MLP neurons of a small language model. Each row is named by its layer, matrix (up: input weights) and neuron, and shows model dimensions 0-255. Each number is 500 + 25 x the weight over its row's rms, rounded and kept within 0 to 999. Numbers have three digits each.
Before each neuron's rows, "fires in" lists the words (lower case) most often at its 100 highest values on Wikipedia text that the model never trained on.

fires in: "be", "being", "also", "been", "originally"
L5.up151:506507456511473544515511512521501477479521517504558447499531475487495562495533476489475446522535518503504514511496506501490498527552492482504483497540488493477525518510507505460546525530529483497498568477483539501490517521490545541526534505493508494501488519491467476485465483480513533494508559468481532491581498558501490478476472523486513503498483463511521462484466460490528521517511493513518482466476486496482485464525508508470511477499506479493445519502464525466500456486488479547479509498525526537481498500522537526488489521478536476466524502496472487490515489544520512466499514511480511467498517493509467483512507487480477488462516498521448500535525472515514550504529455497488510522468499518471504495516488490483423513448496515548479487482481489489499547485501493

fires in: "by", "with", "to", "since", "from"
L6.up246:486475515503443518483520477473503472511496490456557469507455466501510498520556513477472530493510489515492486473465508501535491513504491520505514527564483529542498504442474507544518513473461464506503522502463494518493511533511501491526472527493514519511485496505509529518529506506487521535498501544456528483482523492507519484463517464492450496510507518482503498481510483488495497513466481474512522502486454508504485471490487525524517525508493539527532504474501518463508447492510488461484483501565459507481500519521507483527495506521487506449512494475504451511559456564490510487541506500503565509532468540499578532454510490512457477493440494521487479504505501469517486525465476478473499471502523525533483499494544478489511505508453490496514466484514538494496495516529481

fires in: "at", "in", "attended"
L5.up612:477487506500465519479493486440499500497488451478505515463472482500503495506530534463467512544507524459451496513507497457486472521518522518497503509486526524493516498458506528489514510485490504492536498498510486482506476456455466499568512521505544492517500466505500498490511493535526488561498496440476466491489438516471504501519530492475494487485481458502494500454481521501493480459512484474471503479515500498480549486522502489548492511458470518515530494486509528479502559498525477482503484517517540489530460484484496479550529493525458484514491497492499507485418472547498529567493521541495486514556486556534562484516517500480467485509521503467517502525493508482509470483488496490549493480498497504519505452521507543515514498499507520530513515531493542536519491532482514

fires in: "for", "with", "foreign", "majority", "on"
L6.up76:529488522536490507478480539493484523519541502516512506506466524475510501501479485480497501480501492496530489441488508519496499517501518542431469518531464473498536535490473481541518514509477478502457461499487525496530489476481478511461452502484482516534525480538503514484540544522500498499465488529497511504494501500529480482506519509488465488484477512483485438523486516549528486505481452484479508535506500491493480520513505476487490516479502510459560509474586488452490482436491494520497487505453444517506508504585517520486515517525501492490511535469516434500526488497520522531491472532521483465496453497500495486485513476468538534515502457499506560508498484504499494523486480514476476487518508466500526494539487497511518523496524479521454507503484520539499489556475531

fires in: "the", "them", "they"
L7.up615:478482457503513499524524479473535526487528516509537523533522550504480501525465464501502493500467511507487511474496482507488493491494491537487486483474504492473528481519532467509524511508550488494522523502506491516467499495525515486500520512503484490484572476483521503480486541497500511534459543450484544484535519485489505477495488515467536507523492518465479499504447508524529512509513528511461428525494525486478527469545545521552491517553512510478451493499480487512524471504472527441460508525479482480442506483486487482500475503491483488471462470507539502484465486463530476516499502473517513504493478513522496563532532465469504455512470536487475507498529509504472540554481546519524507505497524502537494489489490491523537493518487534500486463563491477477507452538490485

fires in: "with", "for", "primary", "study"
L4.up198:476434470476471518522477519477534512499528444491510533544482543479502503483496503505500536472449507492510499510452502535529451480483528490475514449516513543512505516465516519506514471543476479509474501496479464533519482478413479475522475503486492491514490488482505451534483516521491495500480491519449517514544503472472530492492495527540494512500476514521468481527488507504527504480484497509514471501513529480437458505508504505480522525479529500491474497480526489497496479474506464524514464558494498490495481488477462480540492516470538484509497556499486499530527493503472474479512507493486545459487511445468471541496534531512486513521535520524481517529524560487507487495515462526504515505509491517517487497534496490495526509551474480569523500519536529497464487480516474

fires in: "this", "other", "these", "selected"
L4.up559:482505496530501477503534497497486486495484506492543497487497498458565513506498508530490494474485476510461479515463530466544503519518508495546522459483477512516500534503501462501535487491527484484496496500486478495494462489516458470554463484546498509473511545525551532481501496513495480498458523547497503538517511497458508513502510508545500488495510458477477522506516547488475510460525454509513501516532507492528475502475508485501496509488463473502513529487527535535533487522492479531479510478514493486446512493506522502520515501507457501527460534519471492582446484484496485519506544515455505526488501431515489531529481420488441468477517478485491494492527558495517476491469496492522494513488532532503534470518533487505488505499470476496454492468514467553490518484517501

fires in: "to", "of", "despite", "upon", "means", "meaning"
L4.up363:496487503496509518444490527483553525523513553498485554457515484515494509487477504522500541478503492492480513505506523482547472496533478490487536449499460516514517476499525490528522512540470516473520444523484530541516477477447545498483510530475467505499502510494472493524465513504495463500484501465506443542476517507464497458517526545508471530502513515509508507504510502531467508510461465502522508508503469542486476481521452480472483507433508458557493454503474450482495439463531526525475521470470501495535478515536546491517468516478532511520452519541479498503468523489490506494518534482507540528485524536495474466484522508514521499496507475494499525505491509496515492520486487557457496466496491484490547484485513521490486505534472484481510486508476525516483518524522503

fires in: "that", "which", "who"
L7.up573:457500517484495490481470483530521513503557486477498491458508492502500491502536495507496528522453483537570449474525511438472460484511485476502521520514497517505504470490492476485486447473461506466486484533520509517448552482477487455514493481520522485504506521503489549493490567557528541525515543517476503500543514516517531466524504511507477507526500505477529549543502517475526495506483507465528474483483482493472495529510507550516498452499537523476514481496511503468458538466499493497523536522494487445494528504508486478475439522490517488479518462484527495515533473461517514466520487515518510541516547509500527496481454491523534490491500479446472507475510518513463495523480486531507518522514485485488487535470518530528506477507499496504468439507478506504507498499524507

fires in: "of", "these", "a", "among", "most"
L4.up117:469462504519518502492509517485472474513544474537492499541516508490464492475478482489481496465508522508568532510500541480445529528545531540485554510523488505503567509529500492504506490480501501487487524522522431519491457554510495512520511501520476504460500498536502465525481520477497509476480500507541490491537513487478461441490472512490498521502537535519492483508549514489454444495513483490501523456531476505507496497503553553484469526515514473476474515519521472508492479507496496513482488504495497506482455535496465478525533524480494472504454508513444519488448529488467464501525503567497499468469509471508488514513502486484489475514478484489494477513504482493515509520522508456500493480537516493535484502523457464497481504500545465498487515511483494509556562521486491

fires in: "as", "some", "other", "many", "the", "others"
L10.up771:453449502486501510473521511512531525490520545536502497503505502469480473519487501470542484524481513462528482493521458489473485499457478480492479523481509532538533484463469525492520481505500475457518540499546550516537492487537481507491475501517459471483506493476487498480498527504509482523482506480514483501525461520473474522469498511465500467474492467519516449462495490508472559519495535524540502493525518496455496501505521507527495454516536514537522495496538484527480536504477506506518486524466515510471497495516554520517481510479499501495475444497495473480450444469550472474491516508480518551529470543546487485517527526464521487466503502521496485467555508506506474497498518520495530480493465494554541472462501494554523506466515507535512525489513519526510551500504510

fires in: "also", "initially", "still", "originally", "cannot", "finally"
L4.up302:491510484530506501505497509501538497476509482493522470485497506490515531502538496459429502520524513501504512515479525528464492486496440516521507522472508500483492499507534451456489475530446521497469512513525509487524470497452495543520538523510502472500472494533477486480492470499527498527536548507503466516510494515529488467551503504464527490486492545512535510533517558501503469515501515477568490487537514480509512485514490512516500464521478515536464508493482503521479492496486447506520475439518554486504510545477524476488447514499493495513477523483471525509506512483496499483494514505476534540464462508549532518506461511507444448520503484525511447507486473499503467504515494493478553490484455567508520468482502507491455499529472524510487504467481490468532542472482501

fires in: "an", "anti", "annual", "any"
L7.up404:493481510523534489509478524451498554531505477491522525547454484522508535494501476511506476462524495486469473477499463511534498501483480497501458485500475471473517493481500521521510529495502513486480508487530512504505522491505501508507503503514477529476551502490543494505501504467530487527504513488453464516496497513522505486521493484478466512525498516573518527529497478488503487572492492556483490508468502455484521449509474538510505509468560421483480478508531498509519465498453529530498471493510470556478495525512525499497519498499492495477509485558510527457530510541527515482503488522517545486499551473465510467500435481496541507488530459557501517474440491461454484502499502501508520500464471476498511497503516488487530532492505503472481496551476521519466501525514492

fires in: "an", "any"
L10.up386:514516498536500527535457501470463520486526489496498502488513494454498559501488526500535515487531501507467446505509498471513479472513508481489504447529503513498561503536502474518487504472534502463459514516543526485499514523494539493550544474499465530510542470512514466545505481487514502492475531485503491512519518528488535532489467506521430461520508521479466496504520506523501508525454426500506482529491531523489468527468523563494494472463531496481542457531486512507483495493491521444489477508517493539442496487500520477523511458499502520535499482522518491491500489486520541480468524494498475501479522471461506495531494486517484492510518495491474502520473570514492458505453469528483514477490473483500451497482495515506489538509486491497490502482485570499472493526513520

fires in: "first", "middle", "second", "during", "this", "early"
L2.up516:488521528505507447527513517521479526527521529538458521524487469488498480523519487481488479543514555474536531485487475467520497536508510484474477474499458531451480531473499509459483495509512508501515516489470484477539534448455520524541499531522508457507505515531442534489514513516483493497478510497521479505541505488506497494454499537462541502506500460483480498541475496529473509555530500518501468536498505508502490488518523475521496491456451554529519511462462502533522516501493477508552519508469494479518497532488486531481471515555527476454529514504511498470464471521493529510544472510461437499537492474486505541504471489502508509473479507510509461479499524494487543536480517483551500457516503519518522488517482527476500497461493495525464487511492512459475504512510477

fires in: "have", "has", "contains", "holds", "is", "are"
L6.up808:508501491491492493534509481500515550521515480517522503507466462509467483498517514457492505507454525501482462463515521524514480506514486488552490485518503508508528470499468510503528447497470483498483519563501487529519500449493485496538507476501463571479514485465544483473428504440507489518533499509492506462524560484504471516475483483527495421475511467486523483503521517535486558522544467537509532490492509490527474470477494458476508503517483479495463486530514498537504506445502470504489547471526539524483475543485497484490490497526518528489483501483471546479489508531506491486480514474482512497490489516492480471530495482510492494537523494488514494529507513489501483495517479500539507543528505503527488484475487538465464460537511514535468492519544482482511526490563492

fires in: "may", "july", "december", "october", "august"
L3.up299:549553523536511503485468484533529481458511500504557476501469445520496493480494526496542506485520520529493465489489518520536505459505532495505504500477498525487466499526501505477518523538518481492512489524537485522504500492466521489490481496437459500504522555483514454563525499510510541458445509509507479503460534474474493532479481509496482504509504502538537489450511490490522516490504500467501518507467469479505465478488462541538525486519467504462525511447509531517518489497520423532521454491497526543525521533500488490526481514513502478476469513485471536493489483503504456502484462498484529562478507499505507507512484504477541503519467535486495485502531490501550443499521486526487471503485507483499522497493493484450492504450500494499457475474508527539523487489525514

fires in: "many", "few", "two", "of", "native"
L3.up470:501468494511484519454514480504516490468477516465486497495473500475458517500480490491499459531521503481467522535494545502495529516475541540495504485507517481475464525506481496488469496459492496544514444493534530501495514443471480488497489563503453497525534460509509501518510493465528497519507467510524480473515515464494483509506519497533525515468470501488493449494496476499482456508489515505478500508492486534434546453491510490514495482516483511560495534509550486501504509501516480534507487477519513491511467481497518520483503501523513488495541510493516523484510499519479445489493518487530515488449508530553473524520512522467558497520531557482448505469509490501484488525540517536489541519494515486470526498496477540496481538454444517478509528525488558513493569479477531

fires in: "first", "second", "last", "main", "secondary"
L6.up548:492526490518490471517487491496478496505477478539561507536544531492501485542487472469461450477529490495458531502526463493475498515518537495497516512512502526471489491515518511470479509519514484510508541432526464508488490488441513474521506474526554476512516513549463502511523489508509484488495546515499489505515537464477498528523518522488535552476465536499499550487517508568523485535502489472491476491483524484499505481549499508503502500488528517502494542481511492486533461536499501451501492522499499451469453539497477535501460508472481498450523542496500521507507456482491516499472494495489542479531487460526559507511522455490505513465516520534503483519470477504477507513485512500494504451480477486504519510532516442499474500548493527515489457480480480486449475502481504

fires in: "with", "for", "prejudice", "neighborhood"
L7.up358:515497501556522454460530455454495546539506542483465480528490514505488523537550508514458548476486508503505459486494547532522501540502510537487460506492516502533465518493485475497494487531500489536482501496468470528469498471507505501513480490522490491525528549490511499477492488514495477471473521484456493506486499515559523479469500526461498494497505518536471484504498498502507482489479505531526478483535509502480501466482526486505487484512497519555529495524540537502489459440521487467478486523525468497493486531491462522542468488510525462461516530502500485476460439503488523483511476503503479470533517508521502476435548493513520491492508488519543496532530497511502505526499474527462478503521505528518485523493484523527465515510529489497519436531523491519528515521452434

fires in: "of", "many", "are", "three", "two", "most"
L5.up844:519537504511568505477506524471504483488489502471500545476493456490499507531485493527495551493466488508470526508487506524502491550539503467489507510469498459496494542507435481484544483549489513539507487502531525498527522521516483515465520536497475468461503493567473557503467520472529493488505499506521490470546534433481490485531480498504472529531503531528503497481468521467508490501492510506514508515537503491494497471530512526542466482514493476500473497526507477558440474465512531544496474469498495497514521511505513511492466545459510538445517525479479537498487508503500497492510542499469528454474507478507506498511534474492505474502490475430476492517495474501529471525495487475514541526529545491515506477495468492466494503522456515453496504455507504478518493503515503

fires in: "who", "had", "he", "that"
L10.up970:496520511498504452470503491526451486430480506512505516511478520508534508535523480498431512511522516501471516559523474462521488454528535465497472491477512510472535450489510528498563522528480483485534486511478471526438566479480499529492483494574510529514507545551499503506481453486576528486499548561539502513508497523482500514473486521517524514502507462496493547505494481481487506488483509496503506474494470448482533525473495529515508543492534488493497531460478509494464507441481504506517517477492479479498526474509504513474497499503522503514528462502472480506495519485455484442481523472531534510521509508488514528528465492488506469513491488510489524487492494536495513513492460496492508470460510503526503506469537508537526507487478477524502486494491495478492517493496492

fires in: "as", "peru"
L6.up847:500553467516496471525509497507544538495527477466493518479488558485509497457484496507498479497467536516570470511511447502466503502506447513529493486512478492489514479470451490517484546495501504510527505504529499499457522489515529510533464480456492556506491476498478492461551462470500505499513515491483505490525532522512515502448509505449468524512489524511484458493515517493503532498508482527476509508494483512520492542517538541498464460528510475489488447439512513506491482463504507534528498459573478467512498503543506530452526530485482512494471474486500479509516521502535495512523480505528486518479494487484503508465484540469494469477514514488533465446522490508512508503525496544510475543479529477478510456502486502473517516493526544559482468490521515492534484476498521

fires in: "many", "some", "other", "others", "several", "of"
L5.up373:518487471546479525478486470481492525484510534520522467480509470469524505506518497470501488462505474487495467512528514475486498527521478473474472487471518526509538509474477487535507483510520506537477481521485523512499549485500491473474511515532493495481549476559495493510545492501491537495513490506509485462497532492484515523485511503482505532493488506503475503471493524529474483529508461466493478513493478475497502507553516540500534449481458426484495525475526478530486482480457571548463499501546439468477499507488505556569511451511506493480504539510514482513463511494509495484524510489528522493487522496549520496536491473510503535483508562497502491481487509513500507520469476500478544516513509475555510502542470530500514544483458507467500474495428506497526517512490473

fires in: "an", "approximately", "interchange", "any"
L4.up612:469463482502488517503496557442515463528531510482491524461475500521473546515505492517505493491508459485500459500532432510517505495534461501524480463514488495493538447483495463523492472495463485533541512519524521484493523501520478480451505502459492514508507459504497500486509491514483487495510534493471480504525511548516453512519535543455474489511498495508484494540474477491564484523491517464472464498511493534493517500432459542454516508535467496517518480511482510501478500505453550485506518495444466501478563502488507497532464509528513519496517514516513486508491435497518537503524524544512486508499503480506543499503552496500515543506489513491482540516488479499470540501480546489516505490507473494505460485526459502458493525541504528488475500522505546515478518488503487

fires in: "with", "primary", "available", "through", "within", "racial"
L6.up94:453500495515477486493503512480523495534472498482522488502504502451545499494506506486529488543459479508478508496490554572515515523481470479482491512501478524544529486471506521540523490501493489527453511489526491515498494540495415510507515501519499492495520512485552515509474535503503533476490489493486528479510535443515488498520492446514525487497477492481480478507462483556539445483501500540506457489513495466494486487510505493479493547412515485473515504479568519473541509478520506529516476506497515484526495516500520504483480499538517499534495531486465496472493536502470530495505518506549494485488476465521517520461519524502472494468502462523517512550451459484517503530483486519505528541512471475519498465502436472509513469517485500524478483504516517497469532480506466

fires in: "is", "has"
L5.up903:429522511459482475498526476521505527458516490500482472485526487487504522521502530449517532520497484472475465489513508487481477519481506472509477502524435490502530503536543475477530513492542463502542491527467459507496499515526516487537495475503492521481527484492491519514463505518528523510463493478494484530542501542475505536520487533491505505503525551514575434521454519490472457492493482502479545502514520509466477468540498520521500487525556483530469533481501508505461452470527466478475551487470508502503477469495498516469469542528484533479527491535469494511518493507454541437466519473477523492506533510507493466513501501520531526488489490515497522482480493497516528527485497499531477507488493547498494499477509532494507494502460517521498468499504526505493558489487534

fires in: "from", "by", "into", "to", "for", "on"
L2.up940:513500487489515512500560488471539483479501512497471543523490495522523508511460557502522524448466539515538493510494507506464509490480496510447510483511481525481532491524492471478502512506517474483502457525454441501484484511484479540517523526503475470508494449524497482486538488516498493504480483494483534504523491472486557464477478484464492491501479502520493505485505490470483489529517496495512562521498488476496504491511538543474548460537484503567503531501478520465491474513464443524490468508466495500504449451513524501518511491501470500497500477500540502492500473499494517523473531481490473546469503511468530511522514524477497503522507462506486556514519489494464506543504552543472433490496518520503510507461507513492503570514529488522493455487534547485488531538504508

fires in: "the", "s"
L6.up963:472508543503502491523491525514520507523484485486493463525551528523525529522507494490494503520509489495471533504494506494524457490525469510457536499515506523523506498518497480500503505533523517481465505475479504499513493470485520469526503515509497509459528468483472499482502486522457490520467531463506551486489515525546469489494494516518536522566500521480495495495477529538507485461479539515475532520479478455486469458484510491486489506537494507511491521485523471533518488495496495523468492527456497473450481507494481477495491499469512483515479535490506506507446495442527505468493546475540530430481480510558533490508493500473525472530512499459500487530504490515526526531480489466448514487487508533514496509483490546513483535534475540470490473557495459450511453564444471

fires in: "such", "that", "only", "which"
L3.up370:489482521476523458526487454493514542443481520488435532481506510525513504472501521481480503508499499484500495469463510493499507480499455519482514510480508513522494499482516507479476533448529464497500539496528529512474501554493519487468509476518535482471494478487472539478474487479480461463463525537510477504472477493510505524515465489480542493503507502526440473481515504491530524508537509484547512503477463464492472527578520500521450490485510536481473496505497507523490502528462551499532550512504501503562525551511484492471502482542530505493523505517471475473480488473492527503486496505530496521499491488497474508498470507510517474537548496492515507513518488482454531510499500517519505516449487489565523459490547509498520553517482504510439500526514534504527490442489509

fires in: "the", "of"
L7.up412:480547497492505494504493555469459492522538477489496476542506503451527553497523518482518490511484564528466529457516491511524500559486522488503487496501483491497495502517473508510474534545502531462537475515509471502536473563482513452489462488493558486499505481517523486510486501530522431525496524480518463461523493470476491492479436472488490476518482487518502515473514477487527503468528493529486473451469481508476469482509476485502521506497540494478499531525539452491504507553478475533525500488469493507500474492533529470530489479544560500514516558527508480508491518513501484503494501473488467488502502489515519520529506475504545480477527486487502498534490463502477540502465488460505460514473505505563480520510543497492535482507514491502484500464503466493509530472489510

fires in: "of", "and", "with", "in"
L6.up858:522484480522505491438496526426505511538545496474518510502545526482493515527537488523448496501528490497484514504532487529523495490494522462445542469490490503508480515526515468504515448495483510493505512474490532528507508430484511513507508559521498486528495527457448524500527469539461485502443508497518468516468431489481502480504489469513514481486494471494525481481531515492485495501495500541482480492492511498502486511481513505444530488462491455488476523501507527521477485497504485500514520498469481499520497484488512494536449508521492474525457527490544512484550507502481494479478517493499557507522494525519512502510503498538518493524520508548431485522526467505503483520475463484538442535478471495494512458510498548500501512513524522509532496439521485547487515504486525

fires in: "that", "which", "home", "thompson"
L5.up725:495460496459518511491502480475568493518512551528491474526485481514511511461522463492489489513473485462494498520534473561484493469477526527488471528522494484467505491572472495456510538484510475485466499493509507491493507499464499498495506502507465514491478490509498512492514491539495472529523500533512503428491485531486493525502489548498495507536529486521448543481458513500492537465529491485573497491476487487492475500490515546513494499521519513530492474506499480492526466476476531492488511489519522531494542503529476491527506480479490518518469525536486489497494518516451513495440502521474478540516505479514508568537499514520523472530520490493536478544453514520467457489463469477470480523463513485453497489514567466493513523490490479502458474490492537454495518506508515

fires in: "in", "of", "lost", "losing"
L10.up716:503540491483511517483534474483524493501463514548519528545465490528491530483537500480499431532482478555472508482515519476485460501519481514510483504509519501487518489505519464526522498484496506450534509463509530523485452522519517529456476504500531487540474487495498445535487513502528515504487471461493540490524476479521448458533487527522491504478518510482489481515451507538502472470483486495490479530471502484489458482514489462503505512494500497516492496526464491512532488509487512508513511489496477489507515487556545477532501503519500495445521548465522522502448466546549489486461523493539523488476473479500531540503529532517504539475497493487488469511515461536462489510522525446525529529463510439547509507507541494513468489472478464489486508472543503495485476515491507

fires in: "at", "from"
L5.up615:498463481498493473486518500493510493490489531473495523506502499520478535508516487494523511478518512515493482481558498476534511523507539527506451483505553518446505481427472568512484501516501523491460502556495504507482526489514491514480471511516520530453487460533527482487486469509479448472512491484487514522471504521492470527479484491495506514527531496471513503510521524494506504517452473521483473483554513483490525509453480487477454530493467482514495510498499535505478486487535490514527487486502502437526464481486477476500515481519478550509446508496529522511503524521512517512480499511440491514574485541512496482468575475486470474489539521518498482516493509474526555513525519537478486493479474483483500476464503517536455545539527469521516534507461507504474477524518512

fires in: "at", "by", "of"
L6.up841:489494470477534445488511478490531545498503511489521523514529499508499506465564531536474499498488493513502528496509512483508489480487477473502509479486534536460504501513507493502463507484474517522487495494521506525478509494481481494526461527505449517475540457461521524481534476553476498512483488482462502514490472509504502503499475454513489488520472440473536523456481560529526493500448473487538484503535509537541522481510497535521500456461509485461545500476505483521512528501498516530532508474509538504512474479500532553512509523468517492516465481560525496495483471495522501500494466509465469534511492544494486499504505471522503503507559456495495487519448532529534523533530500512469444482478524533490459516478496545511470520521492464509489474462452527475491503495515535

fires in: "these", "other", "nation", "website", "some", "succeeded"
L4.up639:505494521485499475482507483495497480517483499477515515493527472476500465515516479528483450549527468457468488494491517501461510528485475523490534497463493490530477475501491476470493474470475468535544473480502555497550477468483491544532521517506519475466540514501506503504461485529496501498478506448496448493526538519497472509485502541484501517479463537507476466507532503498498453466510481486537518489529455479498522529497451512523513473473480493545514479504500520550535519470487537491498492505533529505496521493508516507511492444499501480494540461561481485530466441485505545504505515497472529508485483462525559519491509492462508479497508532545456517499489527516519493505523486484512528482479477519506482463543513490564478528500481519473510539495520547490500530452478514

fires in: "an", "any", "anti", "another"
L10.up644:501432509499488510476465498521533515531542479471486500496491504506526546554514507502553510494493463476466503501528505533527474516528477501499498476458522495520487515496508514496471510484523499455512502482518516538535537529517549486496490497528458527456529468521505496515485481497508489481489492481487508522506520448500504463517537546469454457558503474511525494516466444487515501509474491481494549512482571521463467461511515516480495520500551468507495504529502525470479494540467536468483515513465516483518531483509522511504457514492513519488522476483476495503451493453502460463510506523505508549478556503490542475509494529487506504496496533505500513483448504501491511501511500530519509504491502473465482491508490509541501508560500506435493528467475505520528472483455469

fires in: "of", "jiang", "reagan"
L4.up862:517522477467502538490533469522507507512548474502496482517474495503478499518469470508509463503495524497488539512468460493492481494541496524467568488489527488521496508483471467481529482458540518494493535447539539478506511494489516511512511511499491511483544489504525510527511519422512483486448499461510484496513524489507462495490491466469522493517546496502485527467480499472515492500475486468443484521491503494501505527477487546527538498490479474501502492497493496489490498520529477538516470531495488489521497506519515516541508515517499529467481518527546499554494588510472508502518506530531498473517459475536499515517501442482543479503473522467530474502521488461514510474532512464483450523538526487496490501499469489527464503523527503506528449449492479481496553503461449

fires in: "of", "most", "both", "given"
L5.up453:491509583506509527473534506474437487476513480495549510506493477509495516509542502517504495520499473461508511487528529517508505535480514496486505529514495466514560500478469493547520484500516514496494502538541531514526508512538450508480482488540511489517500487477536538504498439504524517492514484497480487462517482484443504475504470485479479524497469477466523505506495542465470482498489488474502508476515516506478463526520516444457465499568554477496519517469536486520497480463505533476544511479498482467538532511509495499537431475533529460491469562494528487522500518532498493505482491494513502480522532488510520512535488504446483511497463490473486502488482501506456522470522514513510520503448492521491487498505502451524518527508453498491493496478520535486513515539520463

fires in: "by", "with", "to", "over", "for", "via"
L4.up660:523450551508525546528542511451543536480525449486480459479533524512478500511528523497495559447473507543508493488500498527515536512518479482505523496489465466483503488455470454526480511547500449522482484504454519488492502488480469521543515495500516488494463506442493492480500504542492470525484462495539486500543500531495530506460485493473477500515461529488518483497565520514525514492534467537484461458477487512515494478517458488491469484513479516520528492496496528476462441456511496504500477503483522533483481492524488505478520484502479494494493536519532522509546477505505514496518527532483475523500505476472513496496541492446514455535497488518463481501521558492505512535526525527478483508504524519501490464487511509488474523492452476505470489507515468534504498532523492

fires in: "of", "for", "most", "and", "to", "the"
L4.up893:474490520509502472481516487510516489518503518479483516479538453513503542519549467536493492503451528505509517459507520461493473530505495541485561497493513493512516490518531477470499479499520515468544520459515500501508512525478503467538505544525499511489501497496479453471481532505482515477477467525475503501481508500460490505507500451484462474494495548534527481494516494504468505524445521543539486508479493464467479497508515519464483468500475470520440479471495436480519462545496465540471486497485464475498506527482468490470514514477479516489541520513549501489532517528528546499523521527501493490518513516538472525543530440435519479501479480488539459521491513478489532501506515491489496521480528536493468448507488464514497572499492524513521486513499507517502506504522526

fires in: "as", "associated"
L10.up947:485487492500465482509498533491551563532491502467528532529445486471483480513528522478481475536490538502507488521510530472475476475517516480472491485480484529469524479486490497501505527509499511487520467467514487470516506491478508529559463456581455533463519522525467486483466507518523522495444534488548511504474514517473477484476528469512529509492475487543536501482509462479525493487498504495475507483479463502495526504515458487509457483512503492504497504506514487547487461538480498488518526459544489504484473473487493491530500520516483538524479455462519500495515500553525507497471448496475499497478506502485501475550492507473515528527486506529538499467537481504499512513490558511506462478528546534503496469535499467525486497496485533521503514500497519469452511490564544

fires in: "of", "from", "by", "with"
L5.up264:469486544515522540483528490458511543489549489506448525481525546487487525490518556527455489512519543520492525482520481471490524512494491503475549530513530509510515452521481551539478533511496500524484488508516499509531527493451492476507480539504487494507505496507515494539486471490524502520503491525491513462493476514448478507462468477430523508493472463513518548462501504496481461483507477477524509451512484496456513538490524509526494459469546462515506512503466525499488506497519458474492472472477510523473484510546533490551455479487479456470503541476528450460486461536485511506491539508502507489509506469483524501493490500526476494508525484485475482544514488488500509492503526466535546468446516520477525492514482536491473525528487534497524485533490501503478489516511508

fires in: "from", "county", "competition"
L5.up531:507492480472511485489497481524556520515504515473469520494484491516512490515516495500547516520505520477538513514494501466506478518514473485499522459502473501503524526502545473479492473458479494500478561474513477471546503525477522476516481532484458542507493503486553550518485462507509470503515526474516504534519543525513479499495513477508452505476504529539487533471511491480520514475472498466489547431546508496536483474468500458481573492490485505487505524479509491498473516489508517450550494500514504491504537530505511418485515502527548469483498545478512491501502479518490480513484495488506531528490472496425510504479516524439490505514503499549500508499552536508467481498469487482543461500520462489503490502471545513483474520485494479470527484458504486479500468468496510

fires in: "one", "as", "each", "many"
L12.up721:491513498478559524508452505549540509507532454478483471511478509448513531513491492468458522545503491526510512506545492500484474484515516439522486485524467521478495485515463512483515504488508521524486534504553502530502493463486515491502493527469475478497482528529508475546495492500489504486494508446496475502489513505485462473477497525492511505492485543456509470488442485486505446529509486503548495487531527520531503503540439457538499482550488535479514476480495495543502472524466512522489457537551505505462459497491518439523530512506536471449485467501505515496512482515482539523453514527505530507508507493477482516513518511506508446507475516487492507494542480515499501540487499504497492497507529456499481524480485510510484507449506507458532482505503501526529545447535479

fires in: "of", "there", "opposition", "nation", "them"
L6.up536:493503488510558495497470461472483512492479497500525458554491527543471519522494485517500455517537501523480485501487489479519514528477506528504496470490466502522499498496499462515503495486473481533550509504491521516538525505507446516488545483498492475494483485506458484466504497479521519477489471507492514547523496471521480485552447520509478534515481504496514504510526506524503513478487493503534471479522524509504484465494490461515490530461566515466509508500541520511468527459535501499470496486551531514513513476511486525567516499461497547481514500545454473519492528542497465505545540525495490511483510479516500518472482455487460477465531512498488442500527442521481494459505533494524501518483516473480472479501497469440498480549505528469549505500503468528481518522547488